MLP neurons of a small language model. Each row is named by its layer, matrix (gate and up: input weights; down: output weights) and neuron, and shows model dimensions 144-335. Each number is 500 + 40 x the weight over its row's rms, rounded and kept within 0 to 999. Numbers have three digits each. A neuron's up and down rows have the sign that makes its largest values positive.
After each neuron's rows, "fires in" lists the words (lower case) most often at its 100 highest values on Wikipedia text that the model never trained on.

L4.gate11:542526500541537464511449478513488514487522484458562452556515497451466504473573505453462481490446465504561551456546604514569554452532484478498491538498460528456444513530513562515533513513479475416447486492512491432408382553557472513481529462526420487513547491545523503505548511483579427526514507553515535514446537504506512477418475494485483500438535529462488534552556491459522499505464497487579565528477508531513538502565480579431499554501483490487499607477478514540568520495542572491524493495519509467521443542487559478499485525483491497516480454511492516525485510497615519491
L4.up11:515448545463557510451512465533503503488453526442491502492530445559558597525508520542509510484455455471537532534484608527540517446522495466503451509428443506471535499566501486501502508442512489516465594544532495485466447451409504492498517567514487543484536508448509533447558410441507515467504503445516483460454479513556538475513532510489561452470512457426483517552485547557544523503507457457539537512504502533491452478558590493510488493456490534542502488440448496449529480454526551452440485486542556424487461523480465577500576475541532466534468416565502472517465478541534384535
L4.down11:526483489534439500536459461493449480539522489483527523493549471446500556499500496500464568515467558484449554496491508420564469450488468530477517458491559548507490500461536537508541468528517485526539505440493459578496514505501488537495559473522492497502457502445559543584459501479428489554592532559508496462419550483518560531462512456506435605521567479570470552525532568450462445514429484531482480460470488557446515507455429501448471495492508485536466565527504442568500512551492477515539575497507516509570490483494545486500441479466475542505522482506496551480520539508546516516
fires in: "in", "and", "for", "at", "on", "to"

L4.gate2081:468459517540524522538471507508536451472464424498508514528459513521547497530517539495510513519500529561504532504437437511424599527547544470470493593543499553531488426545567558538513462534445488465519508513485520514478522554572509544564532523482548489478480594500532576492491497497542566523549485498451542505539569481482483493472518469471597485426493504538457523517450474531489497514546451445495469485553466547428562551471532415568528473447528556579538536546473569481455499563527498466438372531484441433503591487509485487554549517510514489592586471476525557521489480486465476484
L4.up2081:570456457503420447519440511588504495507514497426467508513540535542514488455525506551483448600538528524518542518497519457469500511573469449518540510479525475542476444447496512471580580545539496484547518527568452548415477487477508552407493451510538520460474499460457451580546431510603458450438508570500507493441553558487500573535486448496513551505585518516476469458538495497455478538484473516562510536594517498543549494564467478487494484477446508544527518498577571499480545480519430527448474573514427495541532467569490471450500443473488506505502474453574539519487456502485527556
L4.down2081:502523445475578503441466503503482507491461494522541528481498536481508506546592460428488533461538492473447538542531499503454420479557549495481501577536476465496546484499473494533530466432443458534480479464467470463534436546471498430548464456469478500465483508459529488448417440557472576519507562480515446492489483487447463516576511508505474520452381489519499472519512483495515512517492474488579445509516468477553490441513522502496511487472465520480473402512440414492514413485484520492515479509555585505546541476470545492536597557485497448504479475479517533522537524563478470515
fires in: "and", "to", "from"

L4.gate512:376477508415558422526501495430571520458573504544481432460493544462479532490511478491510473552516503482466538474483513503482551449565517521491532497494496442477529478497515436532477393512525510492493529507520450472422482502575539487507562490517490545440537502460404537510511525448569514471526448484492522492432558485516433470424513493507531450528520531532470543537498521520515452513461525501503501379453526447515486455507461496523514502571495395496499440540445457469478458506473465547515542453434514482448443485501537437487498467520530462490472509476519533484461459548482553562
L4.up512:491522535503484468433503546415554552520456509542504505484524531508463431492505522522454566489544539544467477471443515467488496466449498507462492484508449469528483538432470538539554500513510481497473497500532485513517519517534500466454450448513523528407545463482526526482513570487549519460523547441558486564551461490473489454541445545534553446479466508546497473443508465592577498515479533475563581443556440555477517542507462464433545464508518488490511458559460536497480554502487512478492414510459531536464540501511518483418520421520500521476465553519446451461465506412520548455
L4.down512:483459540566498528574477429554496506457552601504443525494539481460584561485444478501469473518537453529517488488544445547471500472541497536491455526512535493518489513555555455532485463533479521538506504451585479431450472495528491547535484533487500483515470456485518477509549469550484528458490429521499497435505561502477480486481467420463500576480498455494547518557474436520486516454496473560521419539422503488521485492491483505534532475431490476519518535463461446500516474458541454575589513485538485491495501452482508508538528524514523563568496476488486579473539459525443441509
fires in: "is", "was", "were", "came"

L4.gate2030:469543508506483548541514506457476509436515560449465511341438520520518492441488489514502546510559527489472529498453433469464438556528521474489466448472498498450538535541587481440536436531454549475483532531477440467530507512466533532476591544462515496472509474529539472454446523513506485557452425419521486530516537455429529524419483582463441488556484472468463582502496473529494431468405517478509504443441514522495489497499474425500508534506504496550509475471533481433413444536493483483462486529512476499505519488549551472541506512503465467482515581524487531493460477546505613482
L4.up2030:535606517455515541538589549513454459487436544435505497487580493460502483434512476528480531544463494555451481459541439558520534438495496524460506467563513515511470502533470534515569579469470479612544494530422493493511549461510403525536549497515495501507453393533502518507496465505498389439491531455450400551468558488501510484482531494471455499485528430553466553482404613494519479461484505498418459432514508592491469485537500541474531489542501508471603500506512501512500514518524416517501505517488519488598486439417538477463531504552506484491517434540474533493554519522504532511
L4.down2030:515522467538516586479506495426523515463431428547519416459563524452484513537446531548490548480487533432397410492441446481521465402527526489463482513509432540445509502473508466526504491491465464471443566405561548519479534579502492526518540497469535544527507560521551514454440520427508473522441460479539405532528480449424557480463516567495436472537479553491419552553543545571492549497503581473533515538516524497591480472533475534507479505509542518511525547469472462412433566541583505488493526536497521490529578518528527483536518499425519491529502441525456556488534531540426562515
fires in: "for", "his", "its", "of"

L4.gate1415:460517526453424488499488481500474450482503421464509490415493544458449556481534499468441532501523575493470516484523495479521517517541624470521453548492523493561519542547565513480513489510530505501466524452495448499462483562510459497460518504504532562505557493483501481506569541418490561516477388434523516515551498488514490467519456536439543496480433485494507550499512568482551610483538478483485472496535524443546477536528482463446441519452495516488567464514563518484504500528523552528564419507525472508488528552469472456564484503502561482527530483497476497521485466430558434543
L4.up1415:454485490481531507479501488567561451466537590428471455481487518514415549434433530511478619432514557472455527506570484435513521435515541416523525476544533469579466533516539473509547467512604487531521527439501519461516509509504521508505479397515495437530532512479517518513477590550552562502528498460467455461559513470553395503453564470540488440475458531526461450523531423506531495493515499560447413486518493499516467533465539521459448498546507483516580465456553558477524417489531484541509543477491541522487508522520521527519511412443457489427509448544518478482437515497470467502
L4.down1415:495498482486543512528507561571468533471518588538457477502505518470528456478459582498528441484484493385509506498435457548552531663511497497524559484570444502485598440522437512438507507502530493406494448516513510447547493469544506498568492559506513484527442522525514471550480525466518502488498449450420462512478458505453482511477578522477512474476415501499484539486424494494468538498545437496536462540442475525497524539512510559536432509531572484512564543507495549504522577487504547577512565509586511500462512544550567527512521534492552492502559502465451451503486535502509465552
fires in: "by", "of", "with", "as", "from", "into"

L4.gate1616:508474540482476429503572524547496461496500478464527523554517538554544456527522522507515523567590484470460547504489444447495578511538437488446491545491504604480498414564506495533505497505476475434537485523534454459498504502443454468515498497478471513555581554598470513534540584574486416453461616480485504488500489518501499534489495502522480533522577513490531497504513579459451482490555504494537470440439536564543538460538561435499470511509452468509491517476529507566503514489474450522459476477444483497567521516489539493522500430474477469492501487442500502523511422442548530423
L4.up1616:580552554505564465557489476505540527489452555493514492552520512483527462445556467515512443479482478537437513473486529580589420511475490500499496494536469478486520496499535515421521555435483443521501495501497431504503520429428521562502503518479498516484489527507491405498457424514500489469519419481443477539466511482467491440590514453531450507489534460492508473477518521488475534459494499454471573504397517607449482522474519457509475585437476446504522518521512447514555473555536423447592564450490493430481496537468506461590599500501521474488518456431545452554507478551497531564
L4.down1616:542441545535505490523447454551433505505490535431511404477450478460516417507556486431426501482472475492565579510447467477499501489456458625520474537529435551505542568532455542471494520467420505512433393517431482517475553428454536487436455530495509484509509581518520515505473591523528391553428470519484576514482530490511480519524468536483469565526545487519494547435562503606479449522509449526485498472556520529450554501503552443499462519513492536433485482521574461429556558487475478502453451499499517539452409470507483501506515580491521562424456445576519485517481416529493510471
fires in: "for", "to", "of"

L4.gate812:415523490608540405424493505566421481481505525441457480536569487513550468484532474537480503476475393474466470516522499483485556440508486546601517543440504573439483478485504513529521444473462479508507449524520487489566503533519457458524462515502503462445461462539425513495447498505519483495510475528474491497516496519497483526433509454409499536530419506468473470514500471499520505430538527455509450508464497432491532452504518432492471554535540553466585459499473490532443483529539487529515554486519487489488545556489497447498447539470428567541471451545490527512474484444509512517
L4.up812:549517525556533543483530515469498465520487481498551535446520552412443499473544527451508493489475541509479484483531560481457553478466431497528497415542527496461449459546469541554501529468522544495489523518513512498475505480493495470493527457484493566547534506486480460506490536464507560549492573467464507504464488631478417511451553565527545543486549471473482455384510484538464536555512553546506428492538402475469530520501512460508567495451506502509495433433491605497449476469534526523530485509484525527423482586483537545402528542507501465504540498445419462537510444460500471442
L4.down812:537559533494467514557547543467481487460536511550502484527453490562531519450572567491499448449462533529426531508444452506529490616559547492534512482506487504517478530492576514479525457599551458541450474469489444484533424509551464509499468491497456495490448512499552498509495506576462468574540491493494536510556438409527479503519457464515494448496498491565527507535519524496530503575507549604505559502500516452486477503492540498540487450518566457470498552570513474563541488543527478532473479535441472511444528462488473479557508497511501498468541489449536486569558466437477506485
fires in: "of", "in", "0", "as", "the", "became"

L4.gate1447:484527506553528492474511472481493499515405467464529520465506510452403559489491479444571570493526537478481500521520498495492490469533516608509505464559553444518475550549581433488513514406527560452487429455509502519476585486527464605475500475510469420513594488508566452482400473492475523488500432510538512512431466502564480532485531508525512486460592495449500529511517507453572461541549388447472542498454464503492485503508497522519556556518500519475529528442458438496510540479501535508460512514456468553514451498479524523474525467469473538510475520444508567529431527476534490517
L4.up1447:434449515506504499519457483514470477474476515520444482470462570506456477468520545473487523534468489417485529495502477514532446463505567454577525363539528426460552478517505515465475528423502468518480519497485498493591467504509566585508460486532524480561526540515513542511475484524467502478486418450524542466489502494518470492499483545459429482459530561509554505509450494484507425488482460433451463440483458450501464515504465545502519469479586513418505490527576495480504524500493546538445508489493467466495448538485491492520506494554505489467473503502542473478471519483517508521
L4.down1447:616494430417510470528488552499503476524486520482570463460433446453557478521512456536516494526497502518483435518457545465549512482485533447560493521453509582494510477493460511529512530524430499566511482520504491386539521489447530541516513483533503532474527552529541544551501441478535497563490561552542484515487476479497521438516518382533482430438492448522488517507517505427508449543540486616498473397421487521482424413446544483489509516504492541446508492459491400464511451432512550473520491429543525542497503505473420551380482518489536519530507435470469521526623486484535474584
fires in: "in", "to", "as", "are", "but"

L4.gate1950:553511534492540503582521449476476483559523455529483507481589560485521488416446511510504495507474518540490543547475502539518472467502459527497490560514523535444495504532470446575465564522473519506478525563461435494428456519545502520526489504499519496506552547512468539552510488480498566524497505435508548539500472427558475442495432548466581535511492514490485450587495403513522531502509553418543491368464468529494478534527534484444529544482428512495553521505528559437548527560514521476503534528519516456499501480477540478494527523531530500471452509439474534520517580577493445496
L4.up1950:521460506506490510419468579512430466492405481476563540563421503483496491571447459459578485533557566510523471511531506481575562478550552553487448479519505509510547521468551492509505505476536550489530586535484525523512447483507535447498499494441473499509498511449567442482559503487487436451478445479479445496544481539477572501499474541475501501508455461558508436464561564432476515501459493504566465480492527473455419563552489419459548479504539482519536551513512504517404471466492461500452449444546578512529501521526521416486456449455471456517471442481497548459541466459581562437
L4.down1950:495531558484469514523519505503470517454547475450459514505469527519532518484441528501503523506442555519449532519569465449449512643513402503483501503508516532467485509507469516597539501518516544512456437563474518535468475507490418572486546396534508480499483452504510444490462563494471541505518501440461493523466495476527441467452479474492469593569452442467483510525486508571514508495521507485508496485452521491508498466525531565527468501475463528582505522496557535464467498487610539501487498498554502473516432457519562514493575493476495572477469521475489535526504501425577531506
fires in: "is", "was", "are"

L4.gate193:606517485505452522479541510547432486560472522504499504501493494518488603522529411485451506556589507579470530568531549544489564568538542453480515482456453453459500507457479493478545466453461474493487496569496544457464477549539557397477536524503450494516541441503512498484459550493511498516419480346462548522519492525539488563486519488526514436493524483484507547476476531499463524536447481525457440551480518479543442544419446586455535522501493432548545494451529543511528556435558498542509486491477488541449502492524482560487489485529481503553496486459420559485526535562467508522
L4.up193:594469501454464469526518565466456463428505522513537496509507511540437536484443507446429531480561519524417450480511500463451510523481511537503456445570556541499484475543467488480522537491518478493507501574470477506449438517529531541522482470513487425512475516496503473564477473508497517430505524536572423496401486495544454441549420442494481525501570497568459462560489473505546485482474447543479512409503591494561407503474472506514517472524536547503550403430416577459438532475448510461525540505516508516552401506508513548512448469533514500427447479501508478504539500534458519499
L4.down193:420487477516541450508459548452508513568468476459547429503416431572490436468457572486444485484465533490475504503459526538531460525532459483503529439465497554547516463554421537509558582423529491536528513475552524521502519545525486441529537474469535528546557512546501446523585463484496504484486510468507474534481577494436469455572511542494484470502572479505427423511518502479508438456439464471528549485462463519513550510502423491471431578568530490430478514409489524554531467503449540494528558536495427527470550603468499499523453530540517491492497567524528550512506509496499572463
fires in: "in", "of", "from", "de", "into", "du"

L4.gate1844:429478521468513483566462519476522498514462552504552445523486463539533502432529577504477542510482568499496502420472465478499510535497507478463484528514422579533448483477499500469514517431507484541438461483507470537516451535536491510453536505485482544451537514508523509571461585468535505469473486389467569572518504577515440475438505518504510498537505430499485484513524475589507531489475549421405467449451482463503515503483458444517583577498460445518473525534474459488481488500500506545496424437440498457490543568544552552525547534518464496506533467519432508533430433488487535516
L4.up1844:518526446481508435547563505441494406516454464510468491447518543483587471523495519479488484544495543477446509451495491520573478444473514501571492531527419544599492471466554476548499471510530480505459528491535522510506492419486535574486512473508514509481511503460479477509509467486554547522486500538507498553505490479554565469426532502503534445438465498475452484491474453522552469471483517505507490478464442446521590488491476530453538575492495521455514483459517532485576487529471539490520499498519561520549412487481567499502574469534485553486508464518412587439566469513565565440
L4.down1844:416510488564517524543526545458511497476554509545501496413589471469448480529542499462480514472452517494489573529411495526483554394534540486498491518515526487561490565509565474463488531496568453414518506505492552473520508466562507517590532480501524523522512483515500491449512572468492461416564506496494416423455478485462468451484574547475457466448484418515435532460498548499529533538559494447495458513462550495510499566517499460508538494584477448515566523545473501485493501556533500490453468498477465549443543455508577558555489552496469440534595485527489537504526476488404533456
fires in: "is", "was", "the", "were", "when"

L4.gate569:524457506484439575415525495520552493524521469508560538544436580536490520520490512593487494445429519529575489453482551548495499540452544474435480529476499532517485493526518470501511481422494462514491505541499531439502526536493448538506476436581485405496534570480451539518575461547519473558472554525458496454469475492519451556549456593446489467497409432533576415401470430523528442569551432497531493503514504485515509549537474454570559418558512534550501491538500530440443531476505491505502526437444456505465509475579455522529474519465474489461554496513528492517478494488457506463
L4.up569:535614538502501523522562471488462473599564557441490519535445525508435539536435505521509530481526514577494512514484507548517503505443530503491525521505513497535457512522526421519484517490486425532473452495532486436461521477459543532473481488514615526543489548535503490572523594503506525552493551396467515430432411465509519463503431557497515498486473549504501485497577463515503478580525541449493461426456535473527462512496484482483602437494541501457473560498534540454512495491458456533453481485491553531583515527560535480484525462476475526504402508487544585506485492504554499485
L4.down569:450412510503491502435526476558539440539534406536484529486473536533514472471485516504546521562537485492431489508594503547512506606558411539425622509499493541475472525527456471484470568490445511491510492525497497549506505480460492527532525527524483535511425513528491480478446465465465454573454533544538549535537481492562421467490507430459450489521507465451484522484531475541450467465496440515528529547453462481530523447531481465456511595533469470521563555497473466515590475481495513528518571518475452514479514413466531404484462530511586514433525492468474495499483531573513464498
fires in: "to", "and", "help", "not"

L4.gate977:552493446555529548488580517450429530526499570401540452480431469518580605424514479499504471568437548450453451563544536467483494538486517464463571486463509485512527519449522477518431421537504438475447482496524484509513533507466483526485511528505530538500568460491515521545505553462495495493478518517554516544562501520594502525469550481494502520564461419495552563432518494466474475442418544514499521518498488490454506426518527465524433500468496482515494497525517489510458487408466509469477439445473500547494514560541456448453511513461506459492544510501449508559577500469545583444
L4.up977:555477453550501521552549465489495454525486487528541538475530599493519481498600482489503491511501578527584560503528549517523511492549480504499513526546497492475508516479519461484436534467510524463527522458499482559482566528494559612452426464529444623526528440543503528512492484527451451516462496585446482479488468489500553441584572510572445483529542459530523504533461473530529571491485568568441500513449436523487509507437416467509562490494494476475477552523529459475443494482522553511455527478491428536506506532455430556488458446458509471501533467569524554555580496447484514497
L4.down977:557485561465499560546505535525496422492442521464538452476522501568489447481499532544526471549521507462559462495501514528476580492412390481409466493513515496510522448489467558503517478479583442472464474462480525475505557467540493447523539467568515519481607494561526513436493443482430547457522485509517459527429511478532491439488517459574460519487547538404539542519554540469518567509533462473453464523539539498473528544498526437442456443465509491456519567495517518475560411478479527499413522575582548477565498468545551502534480524531491495444448485442462529492487530614535434520
fires in: "1", "in", "of"

L4.gate1006:472545452462414518453473473488583472440497500469543493490434499470519479532475427463484504586446517512488573480448520586457540430543491443463500534428522580496519533543531478474572410530457564543539572504449468437462540522514451457494472504536482525547444530464392562536513486500486478556459405550539460445644459504545464474472537486467483489494448471499552505514531441479402496508468536516499469521512477513498553552479466435577529470456506555488562478519580534477504463561511524501431511527480519526503581519547512471532463458511507491418462458547494514479483491477501512494
L4.up1006:463501486528473476556490484470560451544491433453430503454557478531463469535480529541496556555515461471449451561465477514440517480478504557471452513530513490555472492517524522453500525554557485479492502579570492437586535507480520407514501523504481477487481553503512592502525554479516532519495452508450522572422558488567511507523521470432591491441456498498460473504461503514596454492557460513495498544518569484509492477505503450521464448453421440525511528536507525534503568442436401503500486509531509522456528527446526545480457489433535445495483521552539508516474543478425491479
L4.down1006:489526519465546485470595517488418509478512476516476494537536495477506508493484486506545527486452459546496465458491565565480488581533495475488554558532457487509481443463499557489484548513536518538478467463536522529471390491496472556488480469534473556546459458504510462470550533469543492499467456533490515509427552492490452485475529507512569554498569494514507534559538460531488514482485468501543540510553504506452585493520455421474501451511464453528446501403478481434393535452528426546478525510521505474538473516526555464424458520470494517530545518492488490505506517501549543518
fires in: "and", "or", "s"

L4.gate2251:525525536527478466482536548478467464518538454417569497518553459535481420508558502552481536560525435529475478509453484469593502457407504586501486526453451515457514558480417575533467517496475476533564449472516546495529509454417553512549593506479539475570489534518531508547544537495469510513496513510493489479512559471489507582521429565495525514501569473470456560470441567507453493480435541546490509522550503556516520505477466472512497526499502531486510591485478525486529530522477541493483492436516524419472529574517477551534478510489433572528564495535556476463461492470529500479
L4.up2251:520500532519568531500439516486443512446483490513497536462557504480585487546515484524498504549469517513499531474494586528506488470490486488474433369489515484473533537551438502510555493453556498552619497522508484519478557527438521524451496567525558570504490472435423469521539436485536566540522480477545483440532494421467484516554470542461550470449544508478534488481536540504429634535499498507492518525483487469554527513524468474523513465475482575516495618474572481494375471455474563522497461544541480525472514556469525518455442486484535503514481463501505459512524521473454473498
L4.down2251:514521484486511482556476469572469538528507481555474487520530506557540439481549482535422508510492549586500471512497548535485491543492528499516474507516487546466496511483512548494490518515441534541486485510536575491453551572563488576537511449494517453554448493502519552476438448521575503468550539477490427550451498542514461439473483505469477528501428605560480559456553531490489444410441446474524450415504402467524460481494492491539505541532540530523538480477475453599543511437517530493579547420453437490504450462513455434478557539540527574510494479574490473539511501444564443497
fires in: "in", "the", "his", "from", "of"

L4.gate778:449495453473470551497499554472460521424543519523483503516504471513491499451486467524493457473516476527523461550523517496428527560509553448526510496558572492528533526448524484542545499552541495503480542464530504519448475529574500472547535491484431540482489547522482527538569547554455465536497492507486552467544511501556473477462392553460519518446531519520492518528528514537427492503557566526445500518489528466473483504514458421464554545517507464592547476544580497494512480581459487523444486429468496509446509504503522517572491558567506419461526563519511495493484463438552550535
L4.up778:536605506497427409515491497464472545439550488522563516500469477524471463514523526472424490505432473546516524462498462533453581570464548523512532480535532517498473525508473528493580583506453459435503469522514511510481515508476498502496451535516441519545509501495511448506444547484426489472440495514442461485567502491516541517477475520556473506459530508446581422489515486489503486512589463401529498487440529520464466517509474492507462550444461520453553520524528446443458574487512477398518427481507569498456540449514553462524438581515490511497554559427608461503466489448449479497
L4.down778:535490437564537531416523469556522490540489553487478471582527532519509549435621439561465512566577544520500438507620600501478479455536486534464523610436494488467553440474479532440461486444467552568530545486522509504543538551497502490488459519499517524466475439512452541463502463489546445527470509510570555548471550547499465482530452500540473446481511552414479539504564460470490514418518491535482533498575507522530481547490551449491508478498545454510511506507507477483544466497561470498552535505493489441509450573458477492455520446514549544540428437469539522537533483531553585471
fires in: "and"

L4.gate1216:515514521477462447472447579476491555418510575475475556559490496569543551524519492534577531489498485489529611512495468461469511507526475494489489459467513456549420461480498460450512541464467483601481494456530503450509491520457477473535540531538470522465578501481589538537490550490472530544432543560509517425544479541470503508500474470528539456514484439452530536491447473499483448490561439472530485544504511530512552538477518522511461537461474530513494490461533496496569516491505525545511490490590432439513437490475455483548482516538506489592462467538522563517424476500502557453
L4.up1216:478385473448479475509517483532448569452541496512418487445538485501551475504495550492570511412514606549499497501447514489463516495492440473565503512461521474523499472538505529464565504501532513500482557461485484509503562476525444532467547518491476536502454503482498426428475510465507436475544439544499511512521491540534500467538447499477504504521483484536488487487474445552469454381572505560570538498551504522454478499525480445469479562545562460523501492556453454510564486522430476534504458444516494524476459497527517515525538542487516564466499573491483472507546551499483534397
L4.down1216:483536436555593463482534482525555459441442506500518469481526508553537503432545531511551478491586500479478456478473497489482434445448516518506495558535409585465569444514512509495496433474440501521506510526587434536501507511518458511570507521517514466491461564567458439563490452482450456484499461559471543495562516528447554474481506506479438460496401529539459434536513492528487567571524453452489452475503545532454467484525572500492500572497481485526495527437499460504460476521550436491543518489468549456564528489602523418474512573459524463492539513519479507505579529487519457508
fires in: "as", "was", "s", "with", "is"

L4.gate1781:512466558451503445549487520510556452504437490537523442490470449478475499448584474514483469605586502466485501512498546567496556457491490522559518486469514491557472556526519449550564480519503529409485568449507491479463455441503511542460511484538509448543502419489505503508540482452538494487465442493544523507479535496485502502496471550525497440505516467513481517512479525533494444509545585535529540408474497448552480485535501442473469456479515429504487524513478485452529510501472561626455516541472478526527477518566566537458470501495559481528458449478485634465473492541477532497
L4.up1781:529523487483443526538457501491503454514521472445501535604494490470475449467402499531524530438500537462469481513487421462443481448472464499454482488528483512503453458523463478470546591489533596480451496438533523472522424497568511518554479489505525483495498528551532493499471535539504477433524518501556493568542464614418453506566439466516553522563485540554505501494516501538484439511566542519517524505555524504521527496451467466551520527464509464507504508533472534483404490520549549579500462470455476469468577531547478553491490497496452476431412516428508464477487492447559514547
L4.down1781:431560537514588465597502444536442529488539548513459440387482504416506478512541471472423523471565494487480495496470539581518517490500532494545533467535523512503460519424552501498492530531532480499440525475517412466496555434543456494524548500543539540548564501488539528456506489470451442502517468513476510455503526506502505465457590556460527476533538454446498494505514404503481549510460509536513511497466548550512514576507465522525494494541458480503505495503513505470400475465594473481506512501475512523566528492495522546454509495478504481544574523570512528468496530485442539501
fires in: "is", "was", "be", "came", "were", "in"

L4.gate1232:528452497518526490465503499427463491547514479498533493464531453532466560563507523521512602471484453480545486408535484495492541469500482513494427546521549531544476496494452476479524457485485485475508531505545513523545550519522516481483551471527523402467575463516425509601577538455503480593412509529471477509438526384554515481513539441573444587498544525484565464388494479493508531550412490482472462487526527540484469525390481542508568473478557495510481524480489501504472435529490519585516505557508486450502509535481515459463520496509456472508540518556496525471466473565394553450
L4.up1232:516487494535528547471568478464482471525419506521557543519471451476487519529549554512573549511567515562389448500525512534501523524490491535459523520499533442430490559526521449515479559530542496553464482475445497485474530493494561510445447481504557531476555530467605525548532442472504488534549533471546471494500466465510586476489508542512447354441491418484516484485472509433461481498481594524612528436438465539486476510480484473454542527453558591442564540560530447491546569454445553425505500423465516550525487510430478543477520506470474506525482490582489576476467529439522510569
L4.down1232:494538461459523530515512479484463460544463445473480491467552541576467524464497502515522488490419514463525475498404452513446532498453489464453495467450441551466499504505489426538440560481453461434546459486498547472497538497495472471582506496456470534505501505554527481539499561531449471482491482486564501544503531505503538498474510504453488577556450471486536499524569443569581525506490489559553480509495544512533504523587465550537444436477538453543431479461446488500433443436518539530573505560451515456518512553463585482502484506488442519434509521531555520534499463531437533493
fires in: "is", "a", "was", "an"

L4.gate1409:494478527532421462531456499486558512533528458537550460453551597457544496448526491513472486558544503497513505493421406494494565441529473430489491507456469474460566489571553458550464504559436473532534446517575531460494515492469499531466511477425536411515512513503565537551545537481486572542542488486507506494481513478451495482601474516545507455469445512489534515472416503535456479519542526503554553525511526497524475530430461524492522446519482501490489511466508506487536584520428536565480551538519513514586514523483475516498542475452542471547508501485486535442496535494475445409
L4.up1409:489505533510498474543437426497490513550526459543573436443482567424516519563474437486576489517470479451466512540493479467471570428464463420462504591469431495465521458510525510475440510541486484531499468527497513486427510465459621495461561503507502481575463504494503546488517514522515460494520489477487512511475509447463467447518507496524573431469474526465528520503523495535572495416524497473487520521514457488495514500445525526509548501527477526402475456491452520468511537535467484528445533563557499498538506489557487529523539525481606508470447544491428572423536564575487469472
L4.down1409:503540505472506503456510493448478448582490437459512550446531549504584496519462495504519462509529517503542459494503529466494482483489489491492540504439440506514488494465516487578473492577466504570512490476558561521580441505536538471491470497444554521449532472539436537479517409521497559573544542468533590537482488523451542433573415534497468533418537540523510479560554474507494491423511461520561476446521494479465504480516548515490507585476554461515483537527494472537530490520483463496545521551473567447513486478438490507476493456465494476589439512496458499446552501515504490543
fires in: "was", "were", "are", "is", "also", "has"

L4.gate2231:475495486523484494488514582424510495496481495430434558466458498533499487473497466536473546479521537478488451511521502524469535527499507394494457433551450508514506578491540550483537438466502463505462474490499522445478479524581484532515581533443458487418521492505576434508553580547414533488482532517493478511473509422473469448496559540465464421598507508451483539554507557438422487492477558503490541457491437488514510493540469441474542471532486523483457564478486521510456481507497510550408527554501489479540523479501509548596512483396393508517468479524507519511459516514464545507
L4.up2231:538574554547463535493464585511499505442517532478422563521487498521455473452539464498504554524514498425598465515493576545490472499413552520521533449544423471580538558518542529439606488447446495486517486557477533464523575522538446562523612536462482446485530465537536535473459474518475464521454461420529414544486475437481526450523522491473484411521542422528431551522505571527483518505444507563571517464384519501455517534489470459525535484489562523487504469499446422494450489468540480481429533493492491422528472534510504543538456461394417519579535530539519521470465460554468511518
L4.down2231:490532506477471469491533502467525478537428572513445512509570473550466511566563491550477522445504519427512444554580533451459506525526520455466466532509517462502531513502466520547524523464476474434459467462524513526481510555524541391520499504513545456485471469569503503479555440517461469560488574555475475477437486494403536470482442493538534471501512562419492500537501526475430473488481572418438546493532476520464427447576518476487569585503522499551494484492515517480467495511455419515523507479578530453525522506513468492424518521456474445493469522500486498481501474491512499521
fires in: "for", "of", "from", "up", "with", "in"

L4.gate1969:521496532467523535543590490448441478430519450524481589471546451582517512471557522511476500503512459424528538486565492459510482467460482513448539566475409476501450605526528421461526558427535525457500582556485476512543443558471479541538503445538535473510548493493466601464494493523510562479501527469505441575516498520475561501487541463478485503472449504482489457464516488501503447499422501493525407511538581488497476498498502463469469542403517442498522483507402423457514517442438514567439524533506523506535434558520532512430488437536496484523390430497511496502519469612510532462
L4.up1969:469488437455524509544489460411529519507505488484425502512535479539483495519515502473520462532497495531518464501543438514443505382457480471489517521494482493516528455515469478488533548429536439462451529497547526527502534507496513552458535516497536482505440485551500540508500418496484517546497551454519511452503476519552527515507509530536465400511492518474490442504462477568490465472456502476500524569484528564571413497450535557526541459453462539494466506487473442450547504525508476565531477495532540463487516476508536497445539515470526522561524508491503515426475550563470507466
L4.down1969:525491505477584434511547514541529526477479477467483518455510630497461500499566485464461436473427559447519489489496433466467492407534569497528465456495472565476555481484517548476505532547489495535533498467534475498514498473513516542534540528453539539419437515471481424472575540544496475525528527505462498566533505510479523490612546540518471501481470494472469510488533508425462497530466443468549488562493489460499523518541484528489441469417487507437578532546510498549503479553522534514572516453512506500557567564494451497518469497527496547490564487486481579531504388455508486516
fires in: "is", "was", "a", "continued", "were"